config = dict(
    num_attention_heads=4,
    num_key_value_heads=4,
    hidden_act='gelu',
    positions='learned',
    init_out_by_depth=True,
    learning_rate=0.023,
    lr_mult_o=4.0,
    decay_shape='square',
    train_tokens=461200000,
)
MLP neurons of a small language model. Each row is named by its layer, matrix (up: input weights) and neuron, and shows model dimensions 112-207. Each number is 500 + 25 x the weight over its row's rms, rounded and kept within 0 to 999. Numbers have three digits each.
After each neuron's rows, "fires on" lists the tokens most often at its 100 highest values on Wikipedia text that the model never trained on.

L4.up699:538455508493502538514539544499485520492532514530533523495542518506512516486475516487447532477490492489534516502526530475505502477475487504510504533481498470502488461525510524504474492526509527481510515512493517522518501513468506467574495551517483506476534512476542526523525490539550483451
fires on: "s", "d", "a", "t", "c", "p"

L4.up239:499520515492497486487506496505505528495519480485485566502448532483520501531504499476494511527482498481487557463527520496506438511499514486517480553512523554444495475519501507518507478511498471523477486463493464528485470510524480507502462495514495474498477514511538510515515507514520488490
fires on: ",", " and", " to", " at", " so"

L4.up533:498528504484533538490545456506490479514502490504508478531462499485490481442511461517507472526518456492494496503491461456496476514514559489501449473442539478463488508494494513528511464419490469484481499528521447510485488494482557513515547542483490498533502469522490525533470476508562525503
fires on: "1", "0", "2"

L4.up20:513476499481490499532473499518478508504481496534489505488513512503490510497561461522472511501501522504494513473463494447440504510530519498509473518514507521494471506497484471517529474534470464467493504467489494486505490489539499498487479549535510449494502463492555534503521513486502541504
fires on: ",", " ", " to", " than", " of", "\n"

L4.up398:481505529484514518509542447532480516488509471485479510447505599461491496500522490451534488476498486531498515452468513482467493478525534475498489474500516499530486481486486496477492498485441526500529508480462500471493569507502448445493522493519540504468493508519499536535497489502523501502
fires on: "0", "4", "9", "2", "1", "ir"

L4.up288:488483506490460509457462471519495515490455482511476541491506501519537501550530535505489498509492535472519532454482500511501473503501472485500496477517475542520518503471505488499528523484510507487491494526508526479524491475501487491529498522515495562537508504546485477473514503509475474505
fires on: "s", "al", ":", "1", " ", "ar"

L4.up153:538505508487481481520463505491468556502541511503543468474456498492495483523507493472488503505510472483573498485473523527486475511518495491524471540512504526481480534519489449527447514521492496504456491502485516537486493481464516482491513490515491476527494458485536513503481457557514489470
fires on: ",", " and", "0", "."

L4.up58:499521514520483488540481486569493515524477572535468534490485494513530538490505511501474528508453485464451483526456518520475505442529559489455513531508539549478475451510518482512499509515494493458507532532488497458446482497485529467478453476526479516529465541499505462503532541528539506504
fires on: "s", "th", "d", "mi", "ke"

L4.up198:517517494474475533523468412471480464524506462506513512507508523474538542482519515512483492539508508508506484496522523506494511562461484527469490507462480519522508498450475483527500477519476523494480513506601491467510479486465460488522520487514501482526498476518456481526509515524512513499
fires on: ".", "'", "9", "1", "s", " S"

L4.up61:471518510476504519492510489505479476492500470483504515464530499488502479482489513489513483557465490463464526492508525447483515543481521492504509517489504501516478511475492517513492531493507507454501505484513476578464517492499514458533544503528495511469513502510452533537497447503491528444
fires on: "3", "7", "6", "2", "0", "1"

L4.up374:516483489511546503476531471527497512523502483479509487512468512497500473530495547526509511524455463508509504501507488488461538529515533467459530463481515497500451503471501475495482475512497473540494528480497498529500505531519492459518556513478496537581506507523482514525485519464506490523
fires on: "5", "0", " century", "7", " season", "9"

L4.up1:492514508465486504525482532462540523548539531517462500512528522527509489463481474477488487463481491490491501479514509490477501484511487510486506500516538480527516463485483521547481527549523498495510480544508475468470477523526504498488498467493475527492521525401459523536527476506530503496
fires on: "s", "e", "t", "o", "et", "d"

L4.up299:518497471513471542496459488523544499517492488546484494544517519506508503511551443473494567513501514478498498496508512460517496489563495492519474484518469509479514468496492467509467525518507479462554509524529506487521475520497517510454506485516485536479470520455480467494537515462485526511
fires on: "s", "t", "d", "c", "r"

L4.up613:476484525491476478506550517561493496525497522479505500492475481528488494507476437454480534489497499480519519501474525547517497545534483485503492537504501498528477509474487508515519498511487502503490493483519492490451499439500524513466473523512518495542472486510535537477496437521516527491
fires on: " |", ",", ".", " and", "\n", "*"

L4.up448:494541509449539471476535504497518509496508528471502455550507548497517489474513505490515478559494507477496534460474515486485515513493466531418508492490492492497532497492509495476480522458493515525544509475549498519467526492496528463449498516526486527517494481515514517481508513489477461501
fires on: "'", "9", "1", "2", "4", "0"

L4.up535:495478535483455507472498525500456492438522475492490463487471443473514491503517469553449477520502500567491495542500543498505562479479496511518502516508455488524471502499508476505453463484455491474476501495506486528506496509512500549555479523496532526513470488516477506493518485530480503550
fires on: ".", "ed", "ha", "on", "mit"

L4.up460:487481472493456515473514458489472431499508502503502461492478513481471497545481475491489480502484492549521517488483519528451494496486454511504513499484506489481485484547498512499525503487455497464513528523531518446518495515453495542466518489516532478502519517492460505525548501519479497508
fires on: "s", ".", "ed", "to", "t", "te"

L4.up598:516482473490495529528522524462488496501508503528465526520530515525449520536519489520534494537468517516481553505488505451481431478481495512496517499504479501459478488551479531531511539495571481508498450510497518467515459487524489522515496485495466521542477500478508491476494496483511529513
fires on: "s", "d", "'", "-"

L4.up567:526476515513465486491530484530504497514479516483484457503498489445489514497495485521509534539472477523517513526567527532501497530461459463510504507527493498484497508516490515478487479479480492529546534492501550490514486522505504494507456482521471534525519504457440486495531442535486520519
fires on: ".", " of", "ed", "ly", "th"

L4.up360:463484530496473494502499509516497480468473496497479474553473500474476495442502488479532519500450512472503543529530562518534546510540528472479512536484508481463482505497495509496530484464538462502502459516528504455456529509491530517487477505480477493522490459489483529496519524483494544448
fires on: " |", " ", "\n"

L4.up82:508521537449533543510507497478467477510508506440499510480513489482492518516511551551454492526457443499536523482474513473521433555515492486444493537511516514488494529471490525500482456483483479515457481499512501520523526458485454513469491475480531496531535471463509554498496455486508500518
fires on: "s", "'", " (", "o", "."